Part of a small language model's weights.
Architecture: LayerNorm before each block, rotary positions, no biases in attention or MLP.
Training: a variant of Muon for these matrices, 582M tokens, 8883 steps.
MLP neurons of a small language model. Each row is named by its layer, matrix (up: input weights) and neuron, and shows model dimensions 16-111. Each number is 500 + 25 x the weight over its row's rms, rounded and kept within 0 to 999. Numbers have three digits each.
After each neuron's rows, "fires in" lists the words (lower case) most often at its 100 highest values on Wikipedia text that the model never trained on. A number after a token or word is its count.

L3.up366:550503460513490503514450513505452497522508499496510518463475518498473489522522533537530519505454521485468496508510475516518461486469475496526503490499507508490499503490468521504477472487481470534470523543537506506499555470528508463464487503501485516491518526525470519484538473483483515492
fires in: "to" 62, "also" 10

L3.up209:528478537495506496487493560522507510525507503503545484474511504484492499509487531516510491489504498506505500523560509500533496492504510557491511495558510461487540472502483493524454537498519520474511447486475508471533522496461541510514461453506503543498487505514478495548491500472522500547
fires in: "it" 66, "film" 5, "he" 4

L3.up1283:506507522529487504448482472504496502542515516509519487510507508532496505485496571470503489468483497495540533528468502513511578494550465481510500506504502525557489525495506515471479459491509489509500490541492472470513529525507497519478518508493507522513520468449483515526502520513514552473
fires in: "of" 86, "given" 4

L3.up883:529520519500489484495561486485496514498495519506487503473411449546484476525512510477511504488467475508499554525452502492479535531503495504483539474533524498512507521484498495499522518514495481511492523449482481538476531504487492481482495478520504473492509437423469515492515502515491494491
fires in: "is" 43, "born" 17, "list" 11, "was" 7

L3.up2384:480535480506532527498497469482500505492533484510516479516517503563537537493466481448509510509484485464534504500487483482475527510557510519496506510529516477479472517535539513529520491494564524460530454480496524463519512568503474569521480485485479513517484498452504547502444483487456512487
fires in: "to" 27, "of" 11, "on" 9, "with" 6, "klumberg" 5, "brasiliensis" 4

L3.up1789:543549489504511497505423488477490496470502512491448491491443466498518518536532493568505521512498529477470493504516505492497492489541518469521529522460518567517495537519466475478482505463543503520493501501509478518514503471490485514501421491477523487515515463476461491525477556515525514511
fires in: "of" 33, "in" 17, "each" 9, "for" 9, "at" 4, "on" 4

L3.up1344:530538455532508488493488469507507488478463517477536530472480486463495530495514523484451480484493484465493495491521464562502530469494500511528503472451500511539505495557506501504505494509506495500500509527527522566499489508491530469530489518483470521528499528539478495459526441506480533492
fires in: "after" 31, "who" 16, "to" 14, "by" 6, "since" 6, "from" 5

L3.up1134:488498454503522447530474478514465496502455494557514542523513485520535420461535507487496455498479445488477479532443515515502506530536511525498503464509507497491538494495527514490478487503495491514487467506479502511491487524506541481499495505521523520522490468481476486523511508499562519548
fires in: "the" 27, "of" 26, "in" 16, "a" 11

L3.up1879:472492473488535522516485502530494532460537583550493460454553491525484509569506476517522475525495496519499523496494481553481493506511571529487508442485490538543555503493523470476474468500481512516526473484502499545524508453503531461439488468445508521490529473429541501495490514454458498515
fires in: "the" 52, "of" 37

L3.up1437:461527516470506498531465523497509525478465489501458536541515479517515496486470512490477538490473566500485500490512531502482518512493478483467468510448489519533497523503516500492519485486491454517537524523535483473478436491527479502517498482457535500500472489542534532558445492479520523516
fires in: "of" 38, "in" 17, "on" 14, "led" 6, "lead" 4, "9mm" 4

L3.up1512:467537504498478456492497475538566494507507529536456478493482513510486532504486540487489511535541511483504515502522509534517485477544520450453505481509481489522505485488475492502548480504481522509491501482504465456548499523531466551497445554513542509452510433501483512499503499524503501516
fires in: "of" 80, "for" 9

L3.up80:482517503472510464489497511484487520516501503471468466491535470522496479527539485505440521490480493527521503519505521481480519493506533488528510499543507506475453474484487500506465494480510483523495479470444482456536489472491482451517525500532480474505514548496528537487513467512512529499
fires in: "by" 66, "in" 6, "into" 5

L3.up1669:487486504500528473479469506512465522491493537499471508489494554520468487527556520491502505470527464519478506519490523545496504473478465502490507506501505492522521490547500482490470464481545500504484498538518496537486529465481493473488519528491484510499544450471494508512520533496491526465
fires in: "to" 93

L3.up2539:482483492534478474529530502503554458510448496523522483508534461524514498477513507514521511481523504518533509522488504527499507512527527514500497514518495532483500489517501521489538518498485481505528488499505486509541474501500466491488525531493485520474500441520499481503499497464435512469
fires in: "the" 60, "of" 14, "a" 4

L3.up522:552530521530509519517476486502509480476495531518439483523538483525500510542538497506498479481488546416525492491485502490524527508525521483488527507504502505465511540498544442501536456494454536505534489523528499471484481490491508450492497521512512473499513497498450461498486523533512479459
fires in: "s" 94

L3.up2181:476512467509486512548446470528526481497509493542491483500501481521511495529506553481473541467462479490524501512524493528508492502529507558559539499454517484511474516514506499448477475544491510472521479472523489455518511497452499494474522472483500510514523517556442486552500535492504515470
fires in: "of" 66, "from" 28, "with" 5

L3.up1332:490525437549515554449501504519511548524480503470529519511516525473476536478510494499495537433457545473496499500511530506491506496527486487501522514496486505490504522525554537475524534493518499520498537545502523543511523553513530536495516493517507482504505464520520492536516498471500464536
fires in: "a" 53, "the" 21, "an" 10, "which" 5

L3.up1409:466453459536509499490490516521493505498491497500506499585525519513490497481521495492472500494486504464475511500530482483502488472497504478496489482514508509506495497505506469520479509498485495471514482495474479516473534547471512471509511479513493497496459472496530489511490522477509502427
fires in: "most" 22, "early" 11, "many" 9, "late" 5, "flamenco" 4

L3.up2230:511518529499446499447462508514424541460455478506499478505528474498512495518471538489499513500494503492496524520485497538503510493510500459530514495495490543493499499485526491477523508527515515537505506471491486514510501537447511502484514489460460496503503478485454485501506477505469531465
fires in: "of" 65

L3.up863:538480462518508446504479507489468495483460477480486518454492507499492521563458484503506507466457475503481537517535490487491522499479521477515529471467491500470492496507497532526487488481493503488464552490510537518510528520533502513490469496487502559513489514481486465490474535500514502504
fires in: "at" 33, "of" 19, "from" 12, "attended" 6

L3.up2304:495489508531516543507514493522513538513494505514555503503504483464565506489542533507505489480429515472463496492487503522493446504492517472483494464520508487504515442495549502486507483507472476454520501477528492520531546488510530527508525477496477476521488520440475492526476447519505466503
fires in: "the" 24, "a" 17, "one" 7, "amp" 4

L3.up2030:519451482530520484503489480491515458509478504503485550543522499517469533472514507452520507504484461519456499517481484487484486496520495533466491550456510503525507503495481489513459496533435479467514460478459519492515494501533477506478520451503524508500440508466542517492528516492495531464
fires in: "to" 51, "t" 20, "not" 7

L3.up997:492489435465478457504497474520507512543488488539494526495507521506485492477534517465535458491459483518486465475544498487475487486478464476469535487487491502472514480481453508488525524501507532517492487486514492535497525492483501461561508479516481551546497464471472480536527505484511528512
fires in: "of" 39, "in" 13, "for" 11, "and" 9, "on" 4

L3.up657:519541505484514484539479527512510498537438515484509525475481485482495499524536522515488531499529456490475488518488552445451459533487492546485495485504484504504489514513471536493569448487505451505516506479496505474531488514536517501526519540505520507493481545493494458519519504477481541475
fires in: "in" 38, "during" 10, "is" 8, "was" 7, "to" 4

L3.up307:512544543490500475480489465518521487453529504560525484523515512526466484492512498535496502458468485467467454500467458541498494536476545486493478478487514492501454497479542510467508506468523534478499513518552479483478499505504505531473477529512533450469493500514485490571483503475514521512
fires in: "a" 22, "of" 10, "in" 10, "his" 7, "june" 7, "from" 7

L3.up2276:523474535506504501465521531509502461461502496503551503503506489477483504522485497534471501544508437505511513537511530477521484501491473439480484486505496532511518415502499498516530492490497516545521488522486494517501498451462507479514503498508508532497548464527495487484482481466453495555
fires in: "up" 15, "of" 15, "in" 14, "through" 12, "over" 8, "city" 5

L3.up2200:484456558518517523496491507473514507492461470528481506464478480510476474479502477541496496477533486499454517512523527554473488535546497484497463492498487554479499486457495487525494507459491449518499494512492488470478456486458481476500527510475479476523519495557487482521469467516490520467
fires in: "began" 12, "of" 12, "held" 8, "in" 8, "place" 7, "opened" 5

L3.up742:501490478541533460514502534473495494473513471500483432517492522521487463499460512485464523484473541500508508490459481519510499480520437520491493496481482465486458499496510485484547493489517546499467505504549489473464500508530503477492516485516494505468510522513518505477438463474520497514
fires in: "of" 55, "in" 39, "de" 4

L3.up1628:480504491489497496488491511518487529542484505530476533518505500489503512549502535460521495448467521511507552497480512521485509453494478498554526478498514527518467481506478507500467504507473508504538476492532480507506514510468492488470527463498481536495475489499475506518523543515491518521
fires in: "of" 76, "now" 7, "not" 5

L3.up1451:430474484479509513487488514506493483448486507452502508494482504497512516493512450463481466520497476463549486526436518436494506511480450469487468520454513512470463477477507470491534495521480515511516499464531525538527470515530514561510497528537512480493479490472495493498468493549482511480
fires in: "to" 25, "of" 24, "than" 15, "on" 7, "from" 6, "that" 6

L3.up1231:540495485451497501478525510474478497489509504462486545499522508522513529459445534495510494543521473492490487534467495499493478482501485484493507544469513504533501474515476508498487500509511514454479482452487479467521513484514490524527502435480463517467514471476483501525479512500535512529
fires in: "of" 41, "to" 28, "under" 10, "with" 7

L3.up1428:527514515525523484487475480545516495536501496527468484479480508536487476472506463478505474508410541474481492454455536490472538504490518514529513466496526486509462478478477476528517467507522474496533555516540512483467492522465520538456502505474474514510466491540508497497473481493514497478
fires in: "to" 22, "on" 20, "of" 20, "in" 13, "for" 7, "during" 4

L3.up2171:484525495523508525445484518498535518518474507479499542507550475519460498520527520462546492498473477473522509474511496538515535482481494474488543474516517463554509512478553539527506498512454515537510498538483508503516521514543516522535527487523470499527471506488547499460526494508514491469
fires in: "a" 71, "an" 23

L3.up1767:497486511523503524506466516497509493516476446499499469492528502506478462458507506515503529514515496492513449522528515531490491546483526534549509499482485488504521497526485477514470496484516460527477532498504492491497513509493506476523495498437468475479458506484450512506526467505534482525
fires in: "by" 35, "defeating" 6, "to" 6, "of" 4, "against" 4

L3.up836:468538535463491489512467478489459463489505450547476479517521477474481517474506527514503559511502481532497485472486478503522507557484518518456491533502498556466497530504461507471520504516490521498492510500489500519511489522504496523447482533504532480512497493492500504525472499526440535532
fires in: "to" 42, "from" 18, "of" 10, "for" 7, "into" 6

L3.up247:463507525510525469499484502523477502487492479556457532491455486538504443518534506489492501502524468487488500504527474469483488429519477558506508509463479550520514455498492484435502504489503463448517508439516465484509503462492505437499498491509489497470481481498490511519468481478520520502
fires in: "of" 41, "for" 24, "by" 12, "within" 8, "from" 6, "in" 4

L3.up2494:485520520503489549495486506482436489514534506516536502537495521530516471468511479532511488480519463530485520532446511561493491523509499476518483503518504502512526534526462539514507489437531548551443490501482512478456492455508512484519465482458537537491552495516525527503500470503513513495
fires in: "over" 17, "about" 15, "than" 12, "up" 8, "to" 7, "around" 5

L3.up1087:484467480436485487444485525500509535488471486521493534465516470544486511500468523518484513489520454496529497492505516550543512491524482489472505504499517506473531484518508528509497504488493514499494523478510480482502551518532492536460496514516470508487558490474475487536508472523481537497
fires in: "of" 69, "on" 4

L3.up86:534486495557505522485434490481468472531492456534464540462442471482515470472474479510458523487485483508474495471481503511504496466528502487514503494479514494496496509471515476483496499540493503498463522532498510517482519443501533471482503483493457452523458559481466507557511470487487495486
fires in: "first" 21, "only" 12, "both" 8, "then" 8, "all" 7, "instead" 6

L3.up2262:498517482488504512509492494514507469466512448459495493496460511485520489512494491483481549514513507514505508477514498520511515511566487545501485529447487500472526509493456526531484541525487496503473535483517485478487508519469541501484461472484502553466527505510533514536525465459512537535
fires in: "him" 31, "his" 23, "them" 17, "their" 4, "her" 4

L3.up800:480518523506547536521510512490465530521501510512491528538488490475540488497520475520513468499444524455534507464553501494484491513485488469508483514533497528487461482467485494526475540502541493502479508508464505457550490533484500522501481494483477546509489472534531526490504530453530515489
fires in: "is" 24, "place" 11, "released" 10, "was" 7, "held" 4

L3.up169:499538524479501505486475489506474547473491491451517508527495512513508514492498450511541501459509488510509454456500496512505519475515483451447485495474515482511506469447513478461499501501476509517475507478494495475479460475525500510540546492508490543501494487488525517488542504479501502506
fires in: "was" 31, "is" 14, "to" 10, "were" 8, "at" 5

L3.up950:532477522485521542504547530513502448497527488481479500496483513475514507495454515498479509513504495525545489563490473530533495491470464479543491497526484471476471537484496516491529530524492542495491473499518472464475515520513485517532463519527486549510504491483484487503489514469519506509
fires in: "to" 56, "in" 6, "on" 5

L3.up1691:535528517520502531519490484489450478470500515533528482490534454527496474506518479531500548528480525522456521521506531527537513463536521511492514511529500519465540479532468486511490514515487509530539504451490459501525537493497485510526484455494518526488523443496451485516505547494466506484
fires in: "of" 18, "these" 14, "all" 11, "the" 9, "two" 8, "those" 5

L3.up1107:463495496532489501500494491511488484468520519454508514476490485469518483505519506493518477512510528485515467498502480491522461490504463487471527476511495485465523488488469472521488529502484461448510513513508502528571542488541522480518496478493519461511469528469473523535468490446480548503
fires in: "he" 25, "the" 23, "a" 11, "it" 8, "she" 6, "there" 5

L3.up714:511500508522507474440477559467546437508460423545511522482508515491472523502528511488505491464478512485468515535472490476557537492494477509482512484492499509513515472498484501490501505529504490439494535555506532497512516514474499482452466459470501500491505482475477515540451551505477500513
fires in: "of" 45, "at" 15, "against" 11

L3.up597:458504490455495548535547486504501511495489476491521487554452511483480534497496513452524504471439525496482474515495527511550531522505476486491544485541501512496451519515533522484488476520471559500506475498515495524501484538493571497524488523527481505509503516556477488488508530524529533479
fires in: "a" 19, "played" 14, "an" 9, "also" 8, "to" 6, "held" 5

L3.up775:476456473477461499527478531468548476558483487508479504492513512495500490510525507554541524474486532529504515492517448497500489479517507484516499475487507494518504501484500530490512512492488503455491519522471496463487495522556533539485508457549553532468489502528494531511515443508487500504
fires in: "first" 41, "last" 6, "originally" 5, "been" 5, "previously" 5, "opening" 4

L3.up2126:524531490513507482512478521530498486511516505501508449478491466500488506481480498546493542480486477478548489531511496503525486502464492503506463467534519472488438499529479557568541517503508503492474519535484504521510490475484525482518447468483498514463445527492492484485489507489508488488
fires in: "he" 40, "was" 13, "being" 9, "him" 5, "winning" 4

L3.up1558:524491532492504568553535481499476440528516511449512494510456484540497517511538488489517458492491475461548509502500487494493517472563477488500500465446503485503484497502529544517488513520463506531482519510432478462508474517502509492498448499497421497508511505495478510481485510451500453490
fires in: "is" 52, "was" 13, "are" 6, "were" 5

L3.up1152:492465546505500489512542506465549457490507490475495530467509515514519452508501481468541489522490513509506501473513522504484490507523511499476494554534512478512524512503506518475486520506481505513477482517510506498485488494506532605541489465530504500541470526482507529493544486554499548513
fires in: "which" 26, "who" 15, "originally" 12, "had" 11, "previously" 7, "is" 7

L3.up1756:516527485490484519462490513478458482523482476524482510513477514588503513500539508537509523527460537468515520510480516506523504506491489475495488516528485451498505485478488467516482512483491546484497499502521507433487498502528505523498489502486483495462510501574497507475516523537518485488
fires in: "day" 11, "year" 10, "may" 9, "week" 7, "december" 7, "half" 6

L3.up856:464476515477516461500491508506469495476473518508475458502509475533462498515497497466524494530535495480483493523479500424496488486480494544472476512510490506495494477488497451459511504496480493493488508517480477471495544545529493511496514522486488448536479459494479511509491469515500467498
fires in: "of" 55, "by" 35, "to" 5

L3.up2542:488497558490510588542514515489492465504503478471494541497524501526501494486499478500500507537479509523504469499491535517492513489475465515475449503482496522523515509508542524516541469487478500511479491491437487518474491497483435509476509484551486564549473519506421512503476479524483535532
fires in: "with" 40, "to" 17, "in" 10, "of" 6, "alongside" 5, "as" 4

L3.up1237:464507515493506513543509545503466496458482503463441492509514442493522512490521492505499496479541567500522489523506460474520534481500493485524527536508510523465501503496482489534533447502448573503489486496538535523464494499484511491503496495493504532518512516494463504473487499515507490500
fires in: "to" 26, "of" 12, "through" 10, "in" 8, "every" 5, "into" 5

L3.up360:502457467496490478494507504537503513486519489508451487482545481510447508500490498519528471496547517485475496521488475455499458458476522488514537501496498474500484501487500491496509489525536463494503462503548506519549479494542513506486480528505494497507534462527469476555529545490503518523
fires in: "of" 67, "from" 18, "for" 4, "to" 4

L3.up2449:494496469514514568437500498452491457520496476522523513467479496511500466512499505507537512479462454503511496494516486495530496522493525486500454538527501444525526488509521516468498510528451498479529442508498558529472500501526529521490506465452448492486514551488476468496497454537481535493
fires in: "a" 41, "the" 17, "and" 14, "this" 8, "an" 6

L3.up1238:525533450517487468519505541498530513532517502526459479468529505537497493475515493514467488500509509510538474513500545542491552540541495493507503471538493498495546490478517533485490481481494470501458492523545481513495507493489485559511461510507482534517448516524520489538508522501499529507
fires in: "a" 33, "of" 16, "an" 6

L3.up1007:511526488521508543489499527485504492538502490523530500496462503529467462487536531522484550502471458501516491530502515515544559492459437515515518493507506523517527519514506482488504472452498448512499504495490453463486502488507482485492522545526514524510487481503507509557522520513454497478
fires in: "on" 45, "in" 35, "at" 9

L3.up1148:498534493472519512505512526568517491523498524464453425491517510504505496501518483510440497510551507484489508480544524495513491492502544496507520517500515501514527491511497493508498481495504492536577481464501516485479531511496528509504487522500482517520492480475503508522464503492474478518
fires in: "the" 56, "while" 13, "its" 4

L3.up1856:499519495523504484532528492540478522516467493522491476464506467532503530447489487448523495501501526499438537496464516495512503507552502494516519467507492476508489481513524483516480495485530512458489515497536499476517492563503474500536485478437453548556519458540506513506509485478472493538
fires in: "of" 43, "to" 26, "from" 14, "by" 8, "between" 4

L3.up36:476494503508520499484528460491474460565478461467520489504532482472490534491474495503537498469483498496513475516499499509512471521459478533489536514482522465512494483488501509464571521501504458503449517485527479518496469518462490490489479507517504528480510499505519536516534477519542519473
fires in: "a" 50, "as" 9, "was" 7

L3.up2081:494496485473480479514500539531453507477508489479517538560550515487553499565514473492480490507513517493524483517487462466521499536429412552531513467543491504499463474503469477490569535545526488496501469501545488484494500492510490522500537496495499486486526495471514498521488499494482504525
fires in: "who" 17, "to" 14, "in" 10, "along" 8, "that" 7, "on" 6

L3.up1315:530485445508465528494478495518485488500509464489478535519494514511502482507488462512445482498505521523503465493520507518548522464492467528507506498472513510498499484467517479466511512501498525474461506479471486517467490500486498501499506515523501489483526521517498514522536499502487457493
fires in: "then" 26, "first" 18, "large" 14, "second" 6, "small" 6, "single" 5

L3.up679:500552485519492489479542524502514499495506492527488506444506542515487496445495510492497547501454523475447476528437488539502528529509485488523502508540503485521539512496528490482490535490519495518457515538503478494499501443474505512505509519556528473448518514520499516491527463534517498459
fires in: "a" 33, "an" 9, "all" 6, "little" 6, "just" 5, "of" 5

L3.up2110:527536502523489500481507485487479488454537481521468574527507507464552543488547494507505504503471489499531533526506489517514516496453519544501503523463492482470499521491505534549519495502544521494492520477482506527541499538523508513522491497512494518465494467513542478454493499485477496486
fires in: "at" 13, "for" 12, "december" 11, "of" 9, "january" 6

L3.up765:509509515518506479515497509502531503527523522500451471490497507503491484477444485449525495490484520447465528461530501515511476489503534481505505510494513538519510499488538503491504471462484488507519515523508509535499475542522498483533520522460538491476475523487502507506475497554502505513
fires in: "the" 31, "it" 16, "a" 4, "people" 4

L3.up1950:510502473533510494501512530499497526500505495500514474506460453508516473515494504483566481506501517507493455502461494470516533534501515495492463522527489500511536503455500485488501471529488524535482507535527522505527505512494497529479497514488539507509497493485486494494503539530527479444
fires in: "part" 24, "member" 11, "named" 8, "an" 8

L3.up1640:517495520515502498523513517531519523470502525527521478431472494470478483477561521516518564498488518460500437483497499484465493453574515485522517472467510490485473469489521502482528495532535475458488524564539484515494433514488550476517488528520524506491534493482545519504507521522491479477
fires in: "in" 47, "by" 26, "from" 11, "of" 5

L3.up996:561504532516525541503540492552484545523518509552488536524545487533502482528525472517480475478504455493567489522556457519500518480490538453483516481499512476512528468510477513537498457517475490516517477468508520520499492522442489480492499486505506495460532452507463502504489502514531452484
fires in: "of" 61, "the" 14, "its" 7, "all" 6

L3.up786:483533493467496529540516536533523546510522524520477499541511549552485515493518516488496510491551480541483519505547501525485481483475500536476496457530494485521500531481510492500482470510530458563520519487495496486504534477493493485517506501457538537469477482463518504507493548529526483490
fires in: "of" 44, "000" 13, "among" 5

L3.up2327:520555520457481523459518546514512500492481503463484506502512501522513484545508458479510510488500502504468559476502544517460532511525460474481497465522495489461469500494475485514494518492535465468501534468498530523512484521495530486520518477485444479492517484504466471525500513468473534523
fires in: "was" 23, "s" 14, "be" 12, "is" 9, "m" 5

L3.up709:494492533535492502512484475501509482523505541512466463482530490533478504450461444513464509522500535510515478494521476505493491432488499574508488504502489493512514462513478496532505421480484546508484475498493457477507501492473515526494495561480497538536451521497492532480519479524508492475
fires in: "while" 14, "although" 10, "because" 8, "most" 8, "in" 7, "it" 7

L3.up1241:487541492517449521446469529470472507499506441515457533498514480505504520474507504524481506516526462502473509532511476532481506512524497484500465517520488522477507519556512535482505491487484540518474492472503489492433478493462509465507464535437466500517486502509508524535474534479494537473
fires in: "about" 18, "over" 15, "around" 13, "than" 10, "only" 10, "approximately" 9

L3.up2056:464505525487475475508472484495533476505505527490527469528515496511520447511473504508489511530498491534488457505512479548489481491513440510518511503494507542520520499538485469471470477478494518490501503508526501491539492495486525487501507525520469486507499506514508514493538462484482551454
fires in: "on" 17, "of" 11, "in" 11, "made" 5, "with" 5, "exposed" 4

L3.up223:488539507436531481494454505539476500467537425504444498537502507543448475417511480480511513527498480499475536506513476522485485490535497517507475489514504505448480519473526478529476551500488549496485486508529485491500448497533475488531486500518524522521522498497425511502498531515518507509
fires in: "of" 26, "to" 24, "by" 14, "from" 8, "than" 8, "on" 6

L3.up1680:461512482497476531487525478480479481493503499506507518475503513455504497491528445511469511480490509456477495547549458574494510526474494480496476481483515527515549460458508521518469480526503481557471555477481467514514519459497516466450499497475501469494529444525489518504526473497503468522
fires in: "in" 32, "to" 27, "of" 6

L3.up1101:467526498509487501523532526480493508512540492497483527472449455510508499512469492454549508483451503489531507509516525529462554481485493494482516515512491520511473552456510510497536456476491481507550494530489512490541492477486479438490561486493480525511504466492508490491499491528514501490
fires in: "one" 20, "part" 11, "member" 11, "president" 8, "involved" 8, "of" 5

L3.up674:476484535543497500498488493491468529499544523475475519475480477533547481457506472520493493537536467497468464495459515507554443468481442476513533521499489548502509501492463518468452502516526486525501470490522523477504480436502511507513486501506455437500528484464498557522512514491469534504
fires in: "to" 29, "by" 23, "against" 18, "from" 14, "of" 8

L3.up2279:453480487449548509467491492558503521519522524565481492497535538503484495523502491478459570474539479494494531524515500491491460509461510522469500462480508457465492464527453487553539453547447466542456510468497518512547485472493510472504508467500522525478553471554519488482464469552490511513
fires in: "of" 28, "for" 27, "american" 7, "americas" 5, "international" 5, "texas" 4

L3.up2242:531466497468498490511479491520517516507499513493526494494485494523482502481539479491415535483494480505531470487478495545516490477510525505478500466492480464518507495478510514491489469485506533543506491497466521508501471485471455456526512555551476502466484460514492508509484498485470415484
fires in: "the" 87, "entire" 6

L3.up764:515515514472500453524464537511478491481481546545506493468485483486490491485500488469492559494503505512482490512480504517489508522485496505481525527509506525496486501477499521516508545532513474522489497529506488512486520467499508510474501479493488512533501471531476477491500457500476510467
fires in: "to" 19, "years" 11, "of" 10, "career" 9, "addition" 5

L3.up2158:492489485498469514480522503560496521462467450496542499508507484502532504499502497498546548475454449472478422503530541510504515483514524494493468525512479451477502493464522517482497457512529481490503510495493528510497510490487467531498536496441512503527501514523499508550511521526516525514
fires in: "he" 56, "she" 15, "was" 10, "has" 6, "is" 5

L3.up1979:535438464511503532475499503515494458513501449477494467505475500522528487467473525498486525522442550476515534502485489498500516477514486512512543534435502507484473482526540513510496493523496529532521491525505486521522527525479541496457476485507475516473481517487510468487514475506500459564
fires in: "his" 16, "from" 13, "its" 13, "s" 8, "their" 4

L3.up1165:521471509524520473486539497493510511467521483474490491501480511512510475501524475508481444499514458515521509500515494484524491522478445509519501536507509541495507493471526471466516496448520450539481490521523486496508472491491519470515492477503451510485463498480517485491538466499512501491
fires in: "of" 39, "in" 12, "outside" 7, "through" 6, "near" 5, "de" 5

L3.up2135:488495525521471510522511505545521444505490512474497466533529506442510508506504467502522516481513505510515502562555436490519551578506512524505494525504505514508512511475524548487517476489511500515462502514470473484452467492468508518461478463485525492518484547490510508481517479528504472515
fires in: "a" 91

L3.up1561:496549513506484482516446474465463509502494466521503507513535503532460499463495452490515496501509460504489498474517498493485483528473538498451512510471515537496505470498525510499471446532521512470487500442518516487495529522505532554513487495518489518496513501508462525514493524498507494456
fires in: "for" 39, "cleidion" 14, "from" 6

L3.up1342:505526479477466506475449511520492515486457507502455496496509503465521487525504484505512541488458495486497515517523494481499516557475492512490484460454493505474502484511491460446466489494520477513508517486481529495498463438512522502489514484539509516495504504477477526488497523474476495480
fires in: "of" 39, "in" 22, "for" 14, "when" 6, "from" 4

L3.up302:496515511486542484483481486499519461478510502523512557529511454476487527506520469479494513544503473480475458519514504445489534537500524460518533494494514495528483508507513505496498484521519492491465491483528538537520506482521490526525493496525526492492480531460513493494508504495499486493
fires in: "in" 38, "see" 8, "of" 6, "at" 5, "from" 5, "for" 5

L3.up2094:483533488475541511494488476516492514487479497520462480498475504488458462514481531510469496499499478478482488504505510518506504485529536497490492501481520501430456491494577494496523480456487456520567496499535514501499518484458483523445504518496485519489532472507464495521473477528509497511
fires in: "from" 32, "for" 29, "of" 9, "at" 4, "on" 4

L3.up305:500505487497545514495491484504502496536517478525473489487520513515486509508496490506542481474493488455501508457496479480483487488518527480475533522518484498519477502494512473478473438487553498505499522454504451483513503485502498496529475456540446551491523481501456490502477519472511498498
fires in: "from" 13, "of" 12, "served" 10, "to" 10, "for" 10

L3.up1357:524513526548461500525472516490577516486518473521462469525519487517525499519482484524497514515564476522497517480530527511484507537530505484486494484511501517507478517477460509473463498536497470504489474522494456481454511525518518500504492504539468501436508485535527496511538499459521522511
fires in: "of" 28, "is" 21, "was" 17, "are" 9, "were" 9, "to" 6

L3.up1548:530487490524496505521499508527483488506521525489540518453545496517531493497509511491498510532509523484501448520450482462482462473500498510508591522492490491473486489496474501519498462529549497509484468497510466524469521503495493524488518475501502488486504465516470512525481477494547505512
fires in: "of" 35, "for" 11, "way" 5, "years" 4

L3.up1267:494464529506492502515503508482531495491516520470493495491538507524515499502499505500461486509517528500515472527478494497496486464507495500549503510543492486474494514486495511497458504474502498507540512523489506518534467445510467500538483491507494506505515531457536477544496528496488483533
fires in: "on" 23, "up" 17, "into" 10

L3.up1893:529478554500486498447506492498495509457490511516523509507476499486479506475497505500495487522476493465517478545511548497559487520513503441502459501492501458507574473510482500495485451495503510528510495497498494470554515487444470497524493520509496460512493472504485476538485506516554511526
fires in: "back" 18, "up" 15, "off" 8, "of" 7, "down" 7, "for" 5

L3.up496:503479528504479477482500490507457510490510523539526501534501490486513518486529506482534502493513528519492505480487493523474491483491469497519538488494482495487522513521483502487486518484513479541514496490514506512473557460541499445540460497487482512514512463473469520479501512545549511495
fires in: "of" 53, "in" 14, "by" 8, "on" 5

L3.up107:536513497521469528510531522523495539488496527505508472475507504497521451476515505508499509470500520500516473512520513501508462496528509489502535514521502504466479467489478526510479505531519538518495474449493525486513528486478529448546503522449509450515489493470475520522538517521462497522
fires in: "the" 61, "a" 13, "an" 4, "his" 4, "s" 4